Weights of a small GPT-style language model, trained from scratch on English Wikipedia: 3803 steps.
MLP neurons of a small language model. Each row is named by its layer, matrix (gate and up: input weights) and neuron, and shows model dimensions 64-191. Each number is 50 + 15 x the weight over its row's rms, rounded and kept within 0 to 99. A neuron's up and down rows have the sign that makes its largest values positive.
Before each neuron's rows, "fires on" lists the tokens most often at its 100 highest values on Wikipedia text that the model never trained on.

fires on: " up", " =", " out", "y"
L5.gate376:75 38 49 56 70 53 47 06 49 58 35 57 69 49 38 49 81 59 41 50 47 46 31 55 55 71 62 51 62 59 79 66 54 44 60 64 44 50 58 63 35 57 52 58 30 37 44 50 44 36 50 54 47 61 70 49 43 51 59 45 50 52 53 33 46 50 29 57 58 50 65 66 62 64 48 30 65 44 67 58 93 42 54 25 55 82 48 79 57 75 40 27 25 81 42 86 55 44 69 75 47 32 56 54 51 34 75 30 66 31 49 61 11 69 39 53 70 40 67 39 31 56 57 44 70 52 99 61
L5.up376:50 73 77 39 33 57 14 42 53 51 63 34 57 44 52 73 65 37 55 70 59 48 22 46 34 57 40 86 37 26 56 35 56 40 46 55 68 66 53 37 32 45 47 61 72 70 52 35 60 74 44 52 27 79 39 56 67 52 40 56 54 46 33 55 43 50 66 40 56 50 37 53 33 47 57 53 33 46 71 54 62 42 63 75 59 43 47 65 39 51 38 56 39 57 70 69 81 36 61 42 29 70 83 30 56 45 70 57 57 37 64 34 66 49 50 70 32 28 27 68 42 60 49 56 34 66 39 39

fires on: " =", " years", "ade", " areas"
L3.gate437:68 46 36 53 38 83 45 58 40 51 40 69 35 52 69 43 74 56 36 46 29 68 48 53 34 61 73 49 34 32 53 82 91 41 31 40 37 44 80 57 40 51 81 55 43 53 56 57 32 43 65 29 55 62 73 66 30 32 64 75 59 45 56 44 59 60 50 58 49 40 53 30 44 86 64 56 52 44 17 46 37 85 57 44 43 61 39 20 62 47 32 52 55 62 47 36 60 46 65 75 46 41 36 56 41 31 40 47 54 62 65 68 65 62 60 90 59 77 50 61 40 84 59 68 56 70 61 59
L3.up437:26 46 50 55 51 83 20 73 20 49 34 41 24 51 69 42 43 56 35 54 58 57 65 44 31 61 49 27 42 22 25 45 71 20 42 74 41 46 49 48 41 23 66 60 59 47 52 27 42 51 42 39 90 44 57 77 23 40 52 49 40 40 49 62 44 75 37 65 21 39 42 66 64 45 51 41 58 39 49 54 45 31 41 33 54 65 42 23 52 54 49 49 57 62 65 33 55 45 38 48 26 42 34 62 36 28 53 70 39 36 68 39 49 61 66 75 66 67 60 69 56 49 44 57 50 55 58 45

fires on: " =", "up"
L3.gate125:16 63 51 48 82 55 38 38 47 42 35 57 33 27 75 71 50 64 40 74 42 33 26 43 44 49 45 64 58 36 71 44 54 40 77 42 48 68 74 62 50 64 49 64 35 42 52 43 42 40 58 51 51 39 72 40 48 63 52 37 61 18 44 23 28 45 53 55 44 61 42 45 62 17 54 53 48 53 42 71 60 43 62 40 34 59 54 68 32 50 15 47 85 71 35 64 75 33 60 66 51 63 35 27 44 50 50 70 54 34 42 83 56 63 32 39 38 51 63 50 74 32 35 50 66 55 44 60
L3.up125:54 35 57 34 58 81 60 29 48 39 50 14 47 46 42 38 77 46 54 36 54 59 59 22 51 54 59 48 44 38 43 65 29 52 53 70 63 44 54 28 62 63 74 69 59 55 33 52 49 78 42 65 50 87 51 59 32 31 41 26 76 44 60 75 53 36 45 77 22 71 40 44 35 58 51 30 61 59 53 31 49 46 50 57 52 44 58 40 55 67 58 62 35 69 26 37 31 59 48 48 47 37 58 53 55 52 58 51 61 54 71 36 51 55 51 62 50 65 67 58 28 33 49 61 60 52 27 19

fires on: " of", "chi", "-", "to", "fr", "wh"
L5.gate60:58 49 63 28 52 25 61 81 39 43 50 20 74 56 71 41 56 77 49 44 61 57 38 40 29 50 44 57 44 20 46 59 48 40 48 46 61 70 60 34 45 55 72 53 55 38 56 62 59 55 67 55 61 64 35 62 52 51 49 77 48 59 58 65 55 37 24 42 63 52 73 62 34 61 38 62 40 48 39 68 71 42 63 63 36 33 37 31 38 49 21 35 69 31 33 36 48 19 22 42 55 33 56 53 41 39 37 49 42 25 28 42 77 44 80 54 72 57 68 43 44 41 35 62 50 70 24 54
L5.up60:89 63 38 20 75 23 31 64 21 34 47 45 39 80 76 68 57 46 37 62 62 49 32 35 67 66 61 64 60 55 48 45 80 70 53 47 54 39 62 42 19 57 80 32 36 52 67 35 64 32 56 88 78 57 27 54 40 63 73 57 46 36 68 38 61 39 52 63 48 60 60 43 47 21 33 45 44 39 47 51 68 23 71 40 51 50 47 50 44 63 46 50 76 61 67 72 48 47 68 68 41 20 65 70 61 56 60 46 45 50 54 70 73 42 27 77 09 64 52 50 35 54 50 40 51 51 43 52

fires on: "n", "g", "ti", "kh", "os"
L5.gate193:59 42 63 49 53 62 56 66 42 42 47 49 42 68 38 49 00 82 49 27 51 54 37 56 51 41 83 67 48 48 40 52 54 31 51 45 56 30 36 31 47 50 60 37 56 41 27 36 44 59 62 64 14 69 52 48 34 28 08 71 38 56 30 62 45 40 48 39 84 53 42 52 79 24 48 52 61 48 64 22 51 39 34 36 46 42 51 44 44 58 80 61 54 28 17 50 62 25 42 35 59 46 71 64 63 30 59 43 66 40 53 61 37 70 50 33 44 35 48 47 71 37 44 25 31 51 55 53
L5.up193:57 51 81 42 39 42 14 58 60 54 77 49 69 40 45 13 46 54 40 61 37 21 45 18 32 42 43 38 34 56 32 38 58 54 49 08 21 27 62 63 46 48 60 48 44 36 43 38 31 54 79 34 46 72 63 54 39 51 30 40 50 55 54 52 41 72 57 47 66 55 77 58 52 37 20 52 37 59 22 46 37 59 34 47 19 47 57 41 65 47 49 63 54 67 32 35 30 37 24 65 60 40 46 44 57 60 39 52 55 32 36 79 61 66 39 34 45 33 59 91 56 62 70 46 49 32 53 69

fires on: " /", " finishing", "up", " top", " playing"
L5.gate342:14 45 54 55 51 36 50 50 69 50 51 64 58 58 74 98 31 51 70 45 25 60 35 55 63 17 60 50 38 58 65 51 41 50 40 59 53 92 57 59 53 48 40 71 82 54 33 84 39 30 71 54 55 40 21 66 34 32 56 64 50 40 56 49 66 65 50 40 29 56 47 39 40 46 33 82 52 58 33 48 31 35 35 81 18 42 52 30 40 54 53 86 58 43 53 54 30 66 40 57 48 48 81 26 27 60 25 42 33 59 45 74 51 31 67 52 57 66 78 49 63 41 58 70 85 55 41 30
L5.up342:64 63 30 41 41 44 52 60 68 60 58 44 52 51 67 70 28 06 65 59 26 43 54 64 63 31 23 48 53 38 24 36 26 29 76 54 38 48 37 39 50 58 33 65 69 53 48 73 42 50 61 26 56 43 07 64 37 39 42 84 56 50 33 70 50 22 48 43 46 54 60 43 54 58 43 55 35 46 38 56 75 50 42 62 23 26 50 57 62 54 45 53 24 53 73 37 25 36 54 48 30 59 61 34 19 45 38 79 84 31 65 44 71 64 21 53 53 65 48 70 72 42 55 58 61 63 63 36

fires on: " an", ":", " from", " featured"
L3.gate403:57 46 41 37 41 13 41 43 42 58 63 39 23 48 57 45 33 31 65 53 59 59 52 45 56 42 32 54 68 14 21 43 42 35 53 55 43 52 34 22 52 36 62 58 49 54 36 59 19 31 40 66 22 33 66 18 66 80 54 48 57 59 61 66 64 81 27 52 65 36 71 54 60 62 76 35 71 47 53 30 62 49 47 20 82 58 38 47 52 81 37 18 64 43 44 61 55 50 82 59 54 86 64 48 32 30 38 55 70 34 35 52 45 36 48 91 64 37 64 64 63 76 35 52 80 41 41 47
L3.up403:16 30 65 42 34 63 45 38 40 54 47 64 27 70 54 36 38 54 61 31 44 59 39 64 55 66 49 42 57 64 34 30 73 39 47 59 57 71 53 68 59 56 59 50 40 49 43 71 17 46 31 36 66 62 24 34 59 42 31 64 37 50 54 76 44 59 41 63 49 61 48 58 40 48 62 20 50 28 88 63 45 62 37 48 25 46 61 60 30 70 56 33 50 37 46 62 37 41 27 55 45 43 68 22 34 52 57 52 34 31 48 47 65 61 60 56 39 40 46 32 03 77 51 42 45 35 42 62

fires on: " such", " played", " running", " working", "eting"
L3.gate84:51 52 52 33 35 50 45 52 58 44 49 35 61 48 62 43 46 37 50 66 61 33 51 66 59 34 57 37 68 24 47 40 37 63 30 43 49 38 45 38 50 33 49 68 47 57 91 73 62 57 47 58 68 22 43 44 34 64 39 72 72 48 48 49 59 52 47 52 52 58 39 36 42 72 76 48 34 44 43 84 36 64 51 62 94 55 21 33 31 29 22 55 57 61 60 48 41 20 62 63 70 60 43 44 57 81 32 60 08 59 68 40 60 51 91 31 62 51 70 47 28 31 52 58 59 58 66 32
L3.up84:60 21 66 57 33 74 32 44 53 42 12 52 35 11 33 84 39 67 49 30 53 58 74 69 29 59 29 40 42 48 36 62 75 49 46 58 52 56 52 43 33 62 51 58 46 51 25 63 55 77 56 64 39 45 64 58 53 42 27 61 30 49 50 58 74 51 68 36 37 37 51 55 76 61 44 33 37 16 33 48 61 42 35 60 60 58 19 59 65 21 34 58 29 25 89 56 66 49 73 56 54 66 50 48 37 41 39 35 59 52 66 45 65 67 53 58 74 61 62 37 51 52 67 37 47 22 35 49

fires on: " January", " August", "19", " February", " days"
L3.gate40:57 70 65 42 37 49 69 47 71 49 53 49 51 62 36 41 63 50 57 63 47 55 59 61 36 37 44 51 63 65 24 79 48 44 57 44 55 69 49 62 47 38 32 53 83 39 84 59 51 69 38 50 84 42 68 77 58 19 70 81 30 51 63 33 41 62 68 33 29 37 57 65 31 67 71 40 65 42 64 55 39 51 41 77 50 51 31 79 19 46 32 39 23 50 60 43 32 40 19 43 56 69 40 47 58 95 55 66 37 17 42 30 67 43 50 49 42 56 48 33 35 52 73 46 38 41 61 46
L3.up40:53 59 86 47 63 40 34 45 40 17 42 56 46 61 69 54 82 73 31 44 39 49 34 46 71 33 55 62 69 48 39 73 55 68 56 66 36 55 69 54 76 57 47 29 70 37 48 57 42 72 51 54 73 36 52 62 59 34 43 32 33 39 59 39 23 53 55 70 47 37 48 47 46 53 61 37 53 32 39 61 60 69 26 73 36 65 65 55 40 39 59 43 42 49 22 52 53 43 82 31 62 58 41 76 37 77 49 50 36 50 46 34 42 36 48 50 71 59 40 46 47 57 54 40 22 56 33 59

fires on: "a", "as", "is", "and", "ing", "az"
L5.gate500:50 57 67 65 77 41 26 19 60 76 49 81 33 66 58 72 54 68 54 36 33 47 58 54 58 44 54 61 37 52 49 42 70 46 59 39 66 32 66 49 30 49 57 48 50 47 50 35 43 59 70 47 44 54 69 45 52 66 76 43 65 56 49 25 74 42 56 37 43 47 63 25 56 48 65 43 69 45 25 63 69 43 49 61 68 67 26 49 52 38 42 65 66 16 46 55 41 48 45 53 27 21 71 29 55 51 68 29 51 58 49 43 84 53 83 81 46 61 51 33 57 40 46 65 66 67 48 28
L5.up500:59 68 33 57 56 55 73 39 56 44 62 75 60 62 51 52 59 55 59 56 43 39 43 40 64 47 76 36 54 52 41 45 59 58 42 54 48 26 19 43 27 53 77 22 65 46 63 15 45 63 54 57 37 68 88 59 45 42 69 50 62 27 41 42 42 43 52 60 58 73 58 47 46 53 35 47 59 49 49 49 83 35 46 53 43 61 40 34 52 31 59 77 68 25 65 70 45 52 33 44 12 37 49 13 57 52 73 59 57 67 46 35 86 74 50 71 20 44 39 71 42 42 59 58 61 49 34 36

fires on: "s", "k", "d", "es"
L5.gate333:65 45 24 37 58 35 48 61 75 71 57 53 73 67 59 55 59 37 39 43 35 42 43 53 56 69 82 71 60 47 25 83 52 25 34 46 34 54 54 26 63 74 72 36 70 48 50 54 44 27 59 45 31 65 89 53 70 57 50 70 48 80 19 83 47 55 26 33 64 58 65 53 46 55 34 41 44 60 40 67 34 28 60 29 33 62 59 55 68 62 52 38 59 75 56 48 67 32 52 53 43 55 54 58 62 43 24 52 55 48 63 64 64 60 69 80 66 60 55 60 62 30 47 67 70 72 29 37
L5.up333:37 46 29 44 20 42 43 50 16 47 57 55 62 23 50 56 60 48 66 39 57 56 34 76 42 52 51 31 59 48 64 77 74 78 28 31 75 24 83 50 67 45 53 52 56 73 68 44 68 56 35 15 41 47 43 58 54 60 46 57 63 36 48 46 50 57 78 55 48 72 42 61 59 48 64 47 41 48 53 84 73 38 51 72 78 25 61 15 27 39 55 51 46 52 37 57 30 62 29 44 61 62 66 55 42 50 21 57 58 49 43 55 41 43 55 31 36 76 51 67 63 72 53 51 62 41 69 59

fires on: " to", " about", " not", " |", "ess", " approximately"
L5.gate479:53 61 69 69 33 68 71 68 78 59 36 61 74 20 31 59 49 38 52 63 45 75 35 55 51 46 52 44 37 44 41 35 36 62 64 56 34 30 55 53 31 60 50 48 53 45 59 63 66 72 71 59 48 56 63 64 93 52 60 55 28 34 49 72 71 41 77 55 41 49 46 20 43 57 47 35 33 33 41 44 66 35 46 83 52 63 38 57 59 63 78 54 51 61 44 50 52 65 34 75 76 10 79 40 45 42 64 64 52 40 65 55 93 36 64 73 46 64 19 53 55 28 49 51 52 40 57 12
L5.up479:68 35 56 36 55 64 77 66 77 47 63 51 52 42 45 55 21 25 45 56 15 38 83 62 28 38 34 65 15 63 47 41 41 40 72 34 49 58 61 50 47 52 37 78 69 62 57 36 26 63 52 60 65 46 74 57 61 96 71 38 48 55 50 68 32 66 34 56 56 35 50 59 65 64 58 49 57 43 75 61 40 68 56 44 58 76 35 63 38 69 49 52 58 48 62 18 67 50 51 52 46 27 49 70 55 70 52 51 61 33 40 33 63 48 65 87 52 68 40 62 36 40 32 54 39 47 49 54